Part of a small language model's weights: RMSNorm before each block.
MLP neurons of a small language model. Each row is named by its layer, matrix (gate and up: input weights) and neuron, and shows model dimensions 0-191. Each number is 128 + 24 x the weight over its row's rms, rounded and kept within 0 to 255. Numbers have three digits each. A neuron's up and down rows have the sign that makes its largest values positive.
Before each neuron's rows, "fires on" lists the tokens most often at its 100 highest values on Wikipedia text that the model never trained on.

fires on: " p", "est", "idd", "ip", "g", "ent"
L12.gate444:120114097084156147145086119093123122121133129160097127137160053106142107144133094103128118158118162113123128094136153160176147103091108136108148148111133132180080134114145127160122155098127113091123122139100125100154129131124097093136080126100116151105153110162128139112160135127150155110096125132122140114161146155164119190120157109153129166170135121135176129164118149092113115200146132098156128134130152144126080154116132138123142141131138141137126123104106145191102119152111097133164070115109149138142125120138142114098161126131145134097144159135151115150132103088116138145
L12.up444:145132092176133098116107140112079122147132126151088131086165080130112136080144095097151136087133122113109100086100157129118130103129103099163142146120143134123130115114131149125145155126140138076150111113118143148099123179136055121141093123105168114153156128142140142142187147177171151115096109127143118132130118162128152147130125128134153115116099146139119137128126154104141130165116163094107095089138121136101131089106096169109106164116129086110141112142141146147117128126072150126122114134197135142137148125103107111104152102184134109132098138125154103139104108102112159125

fires on: " H", "et", "ber", "h", "w"
L11.gate130:146130103085140088076112107169132134166115119145135113097122111126117158130145153161123159132171096161141136132163111149109151118100130132128151109120120089147153158117138132188106138117116121137094137108115081177135109159128164139101144141119169112102128090114063118110121114150121148114143162160127128137145128102176117121146119098105111120151112128137119115135094139175150137164144103119133142184133093147085150188167160168130155121083119116124140106171126132128148167123178098143130125124094097123116133139138113099161167133141098145097153106117108139147109137094094118125
L11.up130:138120098134094112086118159156152114154102128116128118142144126141092081153119153162126076118097118145097115115120142121170098145115122122132111131099119112152154085187164135105130122103121158093094130127125147131103128160106129084139100150118106171123165096092118111164118153150126113122144148156152152109125167115113119133121180124121138114120149102104096117103116133163099124119084148133139154129103129150138146146152157119146153150100146137133167089185129197098143103126166082190099132115145107094091130120140124125099135117153100107130112118116196114128123139116106102137

fires on: " C", "n", " R", " S", " Ass", " H"
L8.gate332:113175140123146126075130111156083116107089120120137111114137133127105161086113133177179147113125099136147167109141153089113149101106117119143147114125102112131077111117046136128092100100100115138114141094145161130140125127125116119131151137133094147128132106116124178132120128152122104148115107135127166114139121123142146108119092114138160122148141124140130117122117147127160104136080153095136135126130117110098125149078136124129150180114139090123174127133112162180145136108078117136088165101161110133189123160096138107120157134166162133129141164132083081101086146130111127143
L8.up332:144118085148124135117155141154146136103134161123127145101139138163131168125132117163114177133105111107128106129153115135190137130140145081151113113145100094188124119139086137080130092115120129140144186125142131118123076117115125125146195104105120174157114090122132147095146105136108132158165163150114134107107094155126166090129081121135141170125151116121110147161113124090092128143164097134152169142129158112114125127139122113093120162143151108121133153097123141095129100139129132116175090146109154136127153147141162162111106101150159117096146135086124095114137116083145121155

fires on: "em", "2", " tr", "i", "\n\n", "e"
L12.gate269:115187178101126120111105133134112115113127117079098141137159121139083147121126106094180168126111103153173125150149119132132149134123126144155100102105132141115082164116118132168103177147139167126106125121140134131153133099118116109099129099140138156106068141117163140119115123163121149118115136090137133137175150117113141098120140176107138146129109115152110150139121098122155088096149143135098161120106173088087125155147125116154130128148099112065123104147079132130136135109080161091145129105125110144135151117146105084129099069119164134096138105156127125123141124115111161085
L12.up269:135173135113142117153122134101158114149161131151138078092157107147102177164137125125137124128113099088135127138137111158116111123104169132119080125136113166122086101148134151126144131121085146129175094152116157136139132146102116081109188159127145124117099127162137108118125131138102156146138116129165120107130107130150167111124148114119116160157153120128148160157099130164139133115146207134150125159122159132120124162120104134182147113117125151117161085143106146146124128125185099137115079136206128131184156155110125148143155131136166125125126133151132158126133145155125109085

fires on: "re", " N", " le", " col", "e", "ro"
L12.gate499:159133183188093147117098116137141120120164142116118144184101146134151127146158135102129173122091154112109122141138143096159175132147152156139101163145100111104107119126158130137169104115116145139124140156105115156128095167098108108134133114133132170164121141158128127142140103083134150097145119128123109139172188143116159123149155166130171117127095112131113143114143104116124122096107144105147162151182078100100138130113151125134150133126082145099130110134137136132122139178119142157071130153079144081111153110091135144100118162150149084127112114127137136147127132113114168104
L12.up499:134128117138139140116128124114114145094116149136133119149123102154140111115149114126099111168149127124148121120157108146120136175125124097100144099136127143136065101107148095077193099151116157145122122136091173108117150159078132122122116113145142153133102100104102116122178131167109119153118170138114115115074166163136088167110134096131110151110152112176104119102133151150090128148123079181129122146147112107120117153110153131135133129152123165128119103133126162106154185166127177157128095173122137075135132127117137113124180137136159135138126174144155164155159133139135110131

fires on: "el", "iet", "us", " writ", "ix", "rit"
L2.gate170:105148108161163125111102114083135089130159118135124119123158091115121114138082098136093133152098083122129128146100105182094102141139146175128122118160139113119101141132101115133095150109079134098171124134148158157082141112171169177126147140107135142101147076195132146152137147124078144117120097127145126107095124152154118128106097109107133130101090136104154142162134169128147133135152130103116105122137130195144154145125142098117109112115110126145133145147156130158149119123133144111147130141130191139124091108123099071103098127127114082127143154116134109145102129084124134142
L2.up170:087115105099168174113108150119136120136126150138129115158152128081058169121114116110103094112127080128137143167114122126099126150168122148090133142142122148137089138134097124141139150151108121158144121131133158111122177122144135156114119119064143116088157107203112154131143130114037140142074122112176121115120117148139099139099105136128137143100123102109142133162146169154134116155126131106096126111161096195131129122146132113127134127111068128127153141160134121157105140116151137132137133127146159158115139146116095092125127124138084117108132138128117121120105129083132138142

fires on: " Cl", " cl", "w", " H", " h"
L12.gate168:160085121127153143085136135165143129129087112077136122154135169065116122094155138148101163138144140165141142141145112129126122102082136111146089159133099152148138119094085128133160158128145135122102114171147108167132157167096156145144082103135112126100144126169121084163143153125087147079138127130139130129165170113115154162123113110122126159117078117125126134153134090144093150111157092155155129151116135117110158140159126120162107160129125132109151103152114120135156118130145123148131113138147084090193123103155166142106119142134137108123145154123095152127120144116100082099
L12.up168:127164130168123173172102105106121092111134110142089134110130170128102148130111167146113120095115095096093140126121143164113087162111147097126141134121159149102129104136142149156052109157142113138109130123164164116139141132122122121110115141143119144094188119068147129147157076152161154141141152158115104097192088124158154121137151122103136143105128092128117110148139130108150134086136133157119138150077128119139117173157121118131142164105132165125125113138127148103173103110128103113124149117160123109128128125089121123131110114123169124147121141158090115147140107192136156098

fires on: " M", " P", " H", " Cl", " S"
L12.gate238:094134136129139118117122130109124157118132095167123192186135145114094139165132153115170130092114146132125172103090148109128162127106161108144068107115151128100101141126143146124099103151115132139165176150113144132127117135096143128146147095136143149108136122133126141101141109142107134120143124124096169126117137127137124131149125137144149148066142133109082108175102075127153133115163125123109154114118138108150116136141117125102098168065177124135150116131120139110165106114131102111174094150111066110154090122099155136118098131100198161127120164143093117127116157120096122142
L12.up238:146157108152095167112153116136097107151134141122128115112115173180137200137103129124165140135187111071145131074150090163123129144108106103121138150149079103151148141114103171108138126117115104085088137130099137083119150165150143183121102113149133113110112144132071142126129135119146160145107087156091107076113110110111161111119126174137107086123096107104181125112076099139163132115137137101111119124113109117112106115131111128158141160110180116099141136102141142130125128140149142148113117106156144127112131121163121132145120111136130142134107111111129153138120173136142149138

fires on: " |", ":", ".", " on", "N"
L11.gate117:081146128144156103122128120093152140135138136141142135113158173158121146154104123150141159125104174123124122183083159119173147124132100121154119136157115155161126108148128165137141127117118114115159140159095150104145161097132147121136141119112112106151159123121101132151124130136115118119100084129142121075083113140139162107125113094139097149135120109118180157145133136145117146127097160148109125132086114148157122148134088163131136123106145106112146078099134121160154150159145192102093101185109190142125095129144112096105112154158154106132157165157133183107113145097157123131
L11.up117:137122088153121147104089160155118160126137136097120101133133137132134114143111148102148124133152119100170090134133118119165120150128123181131111124144152168130107123134103135134104095127137061104144146125140128139109114127084101118132128097140144148161101122146087098148180155122135086136115123164143122112152121153109135100178117155166087141179137089081093146135123095119088146105087165191122123104137130101133145155101076128093123146098168134116135096099123092128142161115150151122133120135124114116130106125138127053150128106153136157136121140113169156148141120173126131159

fires on: " rec", " stud", "ud", " acc", "p"
L9.gate286:128126124133135120116149090149104126157103110117124099102138179078066094130135136074109169165093157116122095131123163104128113123116130110081109162158126157138164152120147100120115127123142133163160109138114124159118156133100116133147160132152101105160112099132194155160124162156153134173107133137162164162115101098165113153099131158120119119107100100161138109144120105109097136107072149123085114152137135143155153142136124145119129136135144123136120109100139095133103167155130133112146141114127099174154121151151106104106132114103125072081096142115127095132147123170160129112
L9.up286:103134160134141084120121118139136089151107131129083101083127181090129161133120131131086152115105109106143086146155134109107097158138116167114143176148158132152106096119155087118085128160095140123153142172140117115118133137139119147100139140115149136109132119151144156112102141140084127155125169076151133160145126102091133129097137177167198144102099152143127144115103116099107118120128124128122117151122143106097082123148098135154121150151169149094146128097142154157135134095165154085150110096123125155106133131157136087103100107111141089081106131142133147085126122138148138121

fires on: "ud", "il", " join", "ir", "ep", "per"
L5.gate190:120163121065120101134136123116133114093150127143126117153133110072132131110085121149131097133121146129140149143102142158065125127102139149109140137118138156081117114153079182131121110153145126135156125102124109102128174131131125143087102125120107113110131100175141127133121136135119089169123137118118166147185135096112139113116147134103100121116111087115119138164123112113090126146118071095166093112164090131128106168095111115154174121129126150117111117084172136139110101157153120146110088152123136102150103119179113100095169138116090162126134124094137103113133140148132067110
L5.up190:089124126128164139125153114109128133100098147141112119141098114144116147137114115155128108126142113159117133192133134133139116095099128113113171113167094153142161155124113132147122159139153151117099184088128151103114121132129149126108103119139139139111117164088086147110107097099141086112075156122162143112135124131124118135143133125144150095129121116125135122175137090163105162110143113105160127134091103154107071197110116164132159139150147177095114148097178168126132111178113132146124095117105125141142113096109085125092148133126066114132172116141121168116108110149136093143

fires on: "ation", "ition", "009", "010"
L2.gate312:100133121125130105132106148168148131151106141156108098097120100105147153144121091137075144096115107154109114115132173141108134141171122088144103162126145156111117115133123134116153150134121099109121111120110144112156151124178108113175114140109120108108158147144191145105065105102122092131115126087132126151118105122115141142171144143148132132129125091119134097113101127118136142117153123157112163092121145127187088129110130051136171127160088149117137137134132118102118116097124147139126160099149121124155153115120119113078152117142083106151139155110134170161130184091174165114
L2.up312:094136170142126116150165149144175116131119129160118119086126143101159101104123146138086107103121117141102125165124064180113116141120134151138147149114131153153134126114130173144135141118136125131108138105132157141111082112107102093089126127143138124137119142152177115144134137142126079121162162117130106087172133151111126140172103156101122162166108131142149080113133113134083147115156118144107104126151134137146084176120124137094112099150139147165126164093198165097175116111110105119121083150130089152144089093143120138119100121142112143137148136086152152134113141153164140125

fires on: ":", ".", ","
L10.gate351:142126124125134158092139131141104148122125094114113112120146110102105154130143104132157134137137186139138139138152130153079185137151119126121119116141094108114149132102114130065131132087125136124148132139106099108160113113120159093157110148109106090127114110149146167109143130116126064136093124103151113152117169107084104137172091146130136133155161120112130143107097171136095123135144095089081156200121105111091116113084148157093159109153150115140102112108106144143137088105113115155137119153160150080157104144131098149119140099150141161136145153104155144114170135085126150127
L10.up351:122153136132144143118163167151095099092132132107138121102124130137128076099118127119134127123083122155123162104109160086119133148074112117161082141129156129152111123079120101111130106166114162117118115132141107122112139123159121108080084170116151142127145134149097152126148165116109159125120120116151133153139082119103141142112142135120098080126139094103144144131131137121155120102116144142136161104132166162172137097149126152121128131081118135113083136107130126101078113122124101139087064142191147145181140075123153155144167118161161145147161151137096143136153126156157127115

fires on: " s", " se", " tr"
L12.gate380:130137122108100143080156100111135159120144080141127161088166122144104168083133143086114106111149102124171124115159138105098117127113134125131143121160117130128077125090154101153120142120121110132143138140137111154126114122102120140143094144160145128134161145138150120124142151092103116118091116133108135116145134109154130123114119177107098114154088135197112118072108132127118112116059125106115121146169149120088136156154134132147129133151094097137108105098125127107134144134102116128106099129092108130148159080069148110135102134120136115124104109178177139149174097179076155127
L12.up380:102153151148142114114170099099127089153136134122096117097124118141172136111133082098140137125145132139128112146139161102156115117096109117149122093136093134116133088146105147131107089125100122094151181115153165169151122137146099073118146131158131141136134133144150141137084106158161160097134106122128149122141142150113153151140137140167113146134126159134103155138168077139107145121133155141147107132125135127172140153116143141138174113106103119078071093127104116130156098118161101084106096128126100157137132134148128139102164148093142093131085127182153147152159069106093107102

fires on: " f", " F", " de", " res"
L12.gate485:135134137099127157142123155089152124121143151154113100131133182128124146115146139140087138160168137133159166127163125154128136105118096120148143153107152140158118124109114119105138091126133153115143197180101127107107128127130142109165146139136143116087121076104087130104111143096127081117105121196097126135156130114107138123159161137133147148131138175129127131128119090143132146139109177151152146105129157109119105154150144186108123127125100143143122145075139096149082169127112094151189140161106153133096138142125149115141098142164124095108138082118141153149116163156100103153
L12.up485:126128126092129142106126104139142118113148110130133131087170094171133148134125121114152119117106137126134128127127146160095130111144065143150116154120135102141067153166114121122141140109149125136100138149123106157178109112096133102176154112137141104141135116150128117113099122146135121133087089109141112098161119128119122102129078084148147157122153142144139138151106109163082130147075124168151098120105122118120133161123079122128120150132126125080140115094095157178116127116105115158107182137125189145146153182091105128158165109090156127129144142186143124131106157144106102078

fires on: ".", " ==", ").", ":", ";"
L12.gate261:116103101121147122119138142124108100138150136160144178149164133099113136088118115078164150129162161112104154126143117135136133135189150122107163133146114124127131116088092088134143134135118116131163044091121158085108103119120132119095126131119142127138158110140133115108156157150171116100109159124155102133102118129155132089136122109100136157131143079096156122117113084131136149076116157104100123136090129111141128126099145144121141173148134126129156136165131111115144084119087117113142141171120142095183112155144143125154094113101162165115175135083129133133110118069106149136
L12.up261:109154147128168140089133159134069104101131118133146159134107126126127078096150108145146111103129164161130100146081137126108161107147170164135141124152160102109107091094081124101113105072125087099102112083141128101106151137156176097115143178161128159136125148178131180142102127116132103135124107156131130137147094142148128082129122153111136140124135151106144148175103135121094131138138165122128119109087111145109137090142133144124113158118120104114100128152141130104151153163088090143165108120136132151164088139087103089132133126176136121095153134114118106132149131130104129127

fires on: " ", " dis", "ation"
L3.gate7:102137123161134103163112114122121127098125095137084098142114155132155124103148119100093152109115111141095151107097118173129090136154113144140128131135144146128133139128165210132114149158132130105118098103146124166114099147133109122148143143158140146103151149143154096137117154075146137114132126097194152150135118121101166119137113110132152166163139153129124070146139140100100096086123142164106138076147123131145117149104124090165106104116111105134149124133156116098156118077106122144104113135099102098147117102116137125097134138146102144133132153090157131162116180080184147162
L3.up7:075148125162122130133112148122162123126141114135096113119095130136139115106105129154132141130127119126114150130126136173084067120144093169121107117156115126144103133133137204106147122092142109123149117125136111141145102137109123102112136144095129113098120143111191102127117118107119078111121105112157151121145114145162136155147132119141173174142162134133136100173129137126114124139120136182121142053137133128159099129082099131146112125166088151132150138108189112111149122095092105122152127132125106155139136096131075088089122142129059122134145155121152147141123158102176140128

fires on: "a", "e", "is", "ia", "on", "te"
L5.gate10:134121112097132146114138142127099158106178142107083126159147111157110142144145131127116120108112120140115084165136131177138152108132105142138137114127099117112128147162130121164157130138136104120136134124149094153152114195148098118121166154121160132151132151147144136145148164117118118079064171117084114108132117158128131137130115144128110139133118062130130133147164164104147092095102144172126148088144139149155102146117151166097139106092120124158123101158132112116100120087092130130108086176091136133117143103089168129084110134100126127139164144099084154075105116137100129103
L5.up10:117139104115125119102149156131117112127126117133159124102103134157204157151171111109148118117088141148141139084126167116106091109145125127097148134118148161126137145086149121157144103083112137108151128145125188125125141104122118179132128162134145160128153141085147114103098121164137143158123127106176148090078135154092181098129102124122140108132116114093127193141152158127134075134154173137078105086142151139127164119130189098147119136099119115140158102115126144125145142156155120122168155116134118118118105135110137113137119120142106127095150144107135151116086154094144151120

fires on: ".", " |", " against"
L2.gate110:125142133118110111130136120102111132167176167105113127143167174136104092104119124121116115116139169112126136131149142130135119147135114125115065122127135114118127105162111153131155134131159136089126095094134082079145121096127115097134134099153162094150158138149100147165105175112095147127098126154122116155136159146141153099100128154122080121149124126131099135145173089139098157098159113151135097162123117147104129170130163161147157144148093094120196098113110104116100135066142154169117106131173103121150122137148159120086137112112130160127079125129128167129120131113151142099
L2.up110:147099118106136121121139152100104156142170174120133123156166161117101115078102116112143131153138164108124153139124138120139125139133115140110057132105110140138160122152088161134129145142121139108114112102101110079148137070129145105121147114148154075122173128139109142147105177084120140128101123159145113162125145157117152085079144147130088158140120118115088163115173089133100138101165106147116127159112106172121124138133146153120143171135099094136154118113126123121090125115117149171137137132171115119120118187146177140116159102149116165140103134121126159104105134116153127091

fires on: " oper", " member", " join", " members", " support", " profess"
L2.gate32:120161124124112103063121112108159121089150159122081111152135063142162134108131123136129095171153144142111173176155127109143189107141118169174151150098101153149122145153124069118142096136120140147117122144128095094088078169088156127128152112130163147099135104133128111109118104115132119163138132112174131113118138108193122106152160134095099117084120135096140111123099110110112126139162158125104168146135147145111109112115108112144142120120115128096107119156111116141101140124077140147148114124120140121147119144153124153178143135114122139074113109142148103132105112108151149124
L2.up32:145104125109136126099106082122132132124132117128103143119119103171131103116140135125120083151144152113139147149118102103074129130110113089152126118097125159116113125113136076113122129065152145148102143110129141115142100107132113109073142156104102104095092138150142127137117091121143102144144136130167170153148122153148133095098127161092068076108153124080141149137089087145105110131137176128142101084157127159131118133111120150135118112143142112099092117114157143142097113117118118097106118095125100110165146117085152136108118124110154174093195123141129117139098159148155166169

fires on: " en", " San", " En", " Val", "echn", " de"
L2.gate388:109154077122139119130162105119164113082149115119113122126123176117135130140096159156122163148132134153166136116160112181153116132128143127171182137151133114101113122077132134074124167126111137139171140136123107112121139173125113136137154108086171140148173077115106129116120139145160106117128098139175123134137123109155135119145127115122126174119111087135136080130147177136111127163173093107145126108133080109062167122158109170138127096134112078105111128093137130174119140144138131105118116116164145134098114105106171108134118152131112100119117135138111138148153114100154131114
L2.up388:124164092140117126104081130147139125078130096088090124131102171131139159127112129165165183135136149147134149104138126135105146143122150107153177105110093134124098107139141130116111120088109103124139133137136135128108123151082155147138076097128174118146149143095123153064132132160142098091138114126134111118149125155123158158167149082124152170131129104142183130118155161123091112131122089136165161118129065127068133097154105116113116109152160098102087161122134099151141156157160139124115145124148141090107145112122149100133133135119098152107125121136140145097157125112143121099

fires on: "ail", "il", "or", "ir", "in", "ad"
L12.gate94:145110112106133109140082133112118125137151157140108133152106085102157117132083122089136113142166159125129167134113163138125138182144118097164110088120111099139153051144149144145126124130133167149135122120153127139106111135127083131124129122088112137157167060155140108120132137129157135143131142115147115128136122165110160093078139132159132108113117144112128139136141112156150167145142123105181133076112091141165070112114127142174169117123099158145173163115123135143096145142128098133143096146186154105176120122101114126138131144139129152142145151103113141105114074101130118125
L12.up94:135088129147096145119137117099130113121148107126168138183138100137127129133134154100178148104168176125095177111106155126155107116100159084165141131112148133134134124131102094167098131133133130121094151108145145158116105144092129130103158117107144137139129099148165108107095133113148121130138125123142118106152121124141120092145119176115121103110132177143145116135118118133118127147114146121189078107149133098139114118122082095140123166113118142112100161153135140103121154103106095128122058110137115148171109091088122138162138156190109145162181124142089153148117150093141171142

fires on: " B", " F", " M", " St", " C", " S"
L10.gate393:126143160087121172119135146135120149129165129102114096123130118176085141160127103140151164116143065125133125093146167128088106129148158109157135095147137130139117148128105159098106136117093104106115136163103098132151113148106136127120133138139096167141115104098146128132118118111097142103143115152133149108139163130148136112157114124114140126105118143143131192117118109081141138109084152113110105166152146153157103066123111110152120171112101109089143112121126169129154092104125118119119107111129105104121169128100134129140110098153126163114064093147092099171135157109133126205
L10.up393:125136138142126118160148128164103143107142093092154167139154154091163158118121109117161130156137107115134150083130132111136162145116140139130122115157135129105126133108135164114140151083114117142106113116106125100103108180145124128143138084111105098147127080128144121151165101134147151117141114131108089131133132103148172078114123151138148119144185098123128161103156127114099110135154163063134125100090101127089157110110133122114144174099155120147149111132125106127118166106163095137150130121143146089079135158124141132157102155155131136117041137119108104149146137060097137118

fires on: "en", "ber", "ud", "ic", "in"
L5.gate75:127129120138138115093129173122146132147159095113175106127138118097137110143145148111130156095084116096132106136112141119188145114104170145095127153171077160156115158140182152086118073151112104135148143140121150131117145144092120105104132130146117153103140097135104088136113132161090116194134123118134138125110146116110097154130134126112090134083109113110155145118092092121135117139151154131090114104131156130126123166135140133149112119117108161164125102105127137113146119076126139124143089106147158132130103117095104158122133140147093113165111166132153176115128060111149182147
L5.up75:138104170113080131113150102123169132142137164137127132130138107106086078140142116140150115143101100157104129107124103130103109119106117148126132139104142114127191158112073094135082121134093069116138140142170145129134084111136142126127097140169135138118113136137141152177147106173104132162111111141080125111131155134129155149096124170113136136123171131101164086119159119179123163096168126104127133143137119158155103164116163137131103113052135117130116117108105148141112151157110116140119134144132136135134083111107103133174134138180118103134124082107129116137173098129135112134

fires on: " |", ".", ")", " most", " to"
L8.gate389:099127157132144122095173145089105143127139130146148097101199187123100148093123166122096077116145120118117175141133134071176134157144144137134102110124149165137045090135127116155161124124125105163113115134133128126124105127110137098130152152118153131178103144170143104197113153155122154121125157136137137123150170135117086137131121170119101135153124120122120154172144112091133132143107137096111109165114123112132156120128101133141103189152099152091118104108139125136149127137119121090163111141103137142123139151130131097110135120119147142158124129099137157143091138141166118124
L8.up389:123159118123126103077114092126128155132136111149083128109124116135078135124136122124131107141141133136113140138096145114131128136144160146122108148061102195106105132115134162144098107106126103155146115109131177080106083135092160104113128103144151087123132102133143107168132117081142135127096131143119140110120135106149131067125158156161076121157176106115135126118143097092098119126113105110141116124136161146157167126074128122141141174132127115126144145125154123144145116143125124117157163204080099167145150152144131101121142124101137112164128089135138133122173146159117094155

fires on: " f", " F", "F", "2", "erv"
L11.gate242:115150112078110110154115120125194128106114131135143125116123139117131131152164194134101155141133155129130112129130140168134118118099109125164131173097152091090074136148144155138126123152077147110153140159127143083114158157164144104142136122106119172124097106111100150106120148133124136155131148137095161117148119121124126122162092148133135135115129141133151173141126107102131127155107162104156074115119167123138117131139122117170146138129146112132139143115155107129140049164117093086124131137119114139156110118164064073128083111092149148114138118152125192115119130127136091132
L11.up242:128174184137127113104144135125133156133094127129120136151132137138148147156133199143137154129145143121109100155140125148108135140155082128119090137067158097135067142125122119072159138104162124144103111091128090145084148127100105112142124107114132118127133102132135153129157141144129094108133120126130112121109112186146159075108086120121106118173158124149120075122136101141118124104148116129130106131130143129137128179104101148124124159110162115134122177147121142130097131162116171103115129107073120128121112104151128089179155180155144132111102155166146158110127167159123107129

fires on: "ro", " ro", "ock", " The", " sh", "e"
L9.gate123:126153111158121171107127077149115134117153128128119115169131187115147077137133090119093180124120111187162130123162113132136144126123139127137086125144138139075054165106150147115143128139127122117106139122130113121163143132139106138136152110101083135090193128146121144133147106095078113101125146125122124150096119145128129153163131149128110145120121096110135126100150164102153130143166132142146143132128169105117091135128144150079137142095108147137119153161157155126115123148150150164129190155145117088136175138166162116102139175151130122137154105126097101150112117149149156120
L9.up123:079102125102162130131163139127142163120138127124120108168126135098146120130180088124093123132150123149126128107126143156136135113146157112092139101089160127157111130111150106085134141141172117156099094133175141179167091145112133108145134150124126135096117132122106125169136126130159152139121133132134174120138117171101130116127158152153119114115099138166078136080144151133093116128120132169117118124120105122121142135098148183097110109093093139162116105117150132141167144129094101147133107109170094101147160150085136152092133167119182155077117120149190127172117140133153124126

fires on: "a", "n", "b", "ase", "all", " that"
L5.gate300:116142097074122116144147125127145109165152120111128127154150089127097167112112104113088150159150136131132117107119141157129132134127152171111113148109153096127124160143115139083130146123111133121142087130145095110185141146167157120121159130130105137119100124152093093157098133142136143140090143145121083157128132152142124113154155141129091170138111084076085143191121102157164167121136130180129120138117107161125154152149119114156188125129096116175184099163153130113111111108106120122083154115122136148154104122142138138119125104083121115132081115133113123161112100126154118091
L5.up300:116157147157108125154144103126143113131128135178121098107117164169146100203140113139140174136101122077095135131133118125162142111104131133152083090143088110131142115122150113121070115102120124045129104123125143139107117144142126104162129164083173130129101118120153132113157144101120115149124136149124139103107128125116143138141105139125131134135172151110134167108126155130115157160137142126088112100153120133140140143138091145146137147174155096155130122100098144150141055129097164155144108121136158103141115149129122152119103147114176125108122172124148083114164117153174092130

fires on: "n", " en", " En", " Don", " do", " det"
L3.gate60:124148081126126143145127119083108132154122156114117139140137126137143134098069125127149119136133101134138140084157148113121121164107108108117159144121093108109113139124129116097120163115100116137168145168140130124081167095100135145116128101094159164119165126133139140124126110139088095156132089127148123142115105144188165199135125146107144116136164145126114166128152159126152114111123156121176129106105114112092128089161100092173148101115103130116148137101126114109163122115163138078117146128095114096121181128157098132121139138189144131104134167164162089160125118086140130151
L3.up60:129133113147132137111099102149124153115130118121115149117126128126141112133117141107144132126137158126091167101165109153115206140136135090141162139149120120138109117121151150122174132093093113113150115131124165124113138114125146155108095104081130150134150151109137133127131155140117097173175117155146125155169158168133176159153118141103109109131136118167140148110122118142133097100132125169129132139086068138083103105113106111161118108184132148080140092125115093150135125122130140046168141124103120129076135127079133159093128149103153102113155107173160112118154151119155134117

fires on: "2", "el", "alth", "us", "ide", "ron"
L2.gate254:142156079149160095128134119107170116096110124114148128118163152124108079184111110142124128151150056120131119100127117150135130139107125143143168120136117134119137159106164134126133110143114121154144125189115135142094128102171157129163109113048135129123152139100124115136138145146081104155107128117145134081156122119187133177084114102111124139146103113117148117185123171130154149111118082118134138133163119185134134143132159100149125137140108159134149146139146123127114088102160126140116082170142165116124098130116111086157149115135173120129122135143142110122119136116134090104
L2.up254:127147070106148108102150151103149128130124139104120122115176118130123100148147106119125110155152091158116136129140136165145141128127137139110154106144135113146108135128140095109136123133089136150159120196112131124098130094158122121167121106069152144130153102125160130151139142179062139152104108136154103078151123161161144166095138149111111143152093108090146124161116172117156153105127128121124165145149133173103117111071156106193128122142049150139147113140142091151096133136126157134134096158119142107106107106169107106152142108122132112129145161129141130115106124133154132122

fires on: "ort", "at", "od", "end", "iz"
L5.gate153:140132123126112159163107137130098130129120145145158096164121074147108157151109095118102134134122146146107121148119151181139123145144106126112119137147135143156182156133112170141128131104114124130133124095122148130117111143174082120153123153150116170163057084103127130118148119080134141154159128137137094145098145110194159141161130067147128151160118120160140152094117109171119137120120120092097159127109119109165133133153100100139138133099105134121134090133085123098107169126116148164158089153120118177120137111142100151134114174098112111119152137145162140100151145157145122169
L5.up153:125160134159144099086125111162136118164154100142150142127145128127127176135132112151115106134142144131186112114122126130193133167156151090126157130127169169137149123162157152155168164150147100131139123088115107121120119141113126079084119133164154146176100141104057146114154103150146127117121137077174148138146135119128149108145134103137165118143121124144145125167128154160107098177127100135150113112131152110122129123126105144138105168170159121165161138102113150124134112120146105149121137118127123129118143118122110132122108139136159108080167156123144130083165106180094091093

fires on: "ou", "h", "w", "e", "ch", "ir"
L8.gate386:084137123085106094151153122130099150108147171143132144118087160075123140156149100092155130125144143143129097164148151149131065113134088133162129137110133153123118122108108139137173103120130137133126122122135111117112093074127140105153137152097150153117154112138099089146114146104106115098102110113134145183101129132127150158123135122110091114136094128131123116134118119164145110109151111143129170136139083145153149140156134156140107144157096134164187064095114093145142143112140161150121142104118126151165140136116128139099145103112107061136142108147102130116110094052129156136
L8.up386:103128114143106150107105099115143202116142117171112127114113162116107140146130108167118129121133112163111156131149095143167167176145112156161122110112106122146110128122101069097135080108128109120140119115114160170109126097128102112131132120078136125148117100129171104136160104086110137089100107183130127159113113140125110115137141183111140169154098131096103127110127114119156135127115148158146106135136191116106093101116179137154137164118141094115118136116140127102105087102114095139126135174136107087087138128155145134149150135153131151117127115140123116133128161136101128199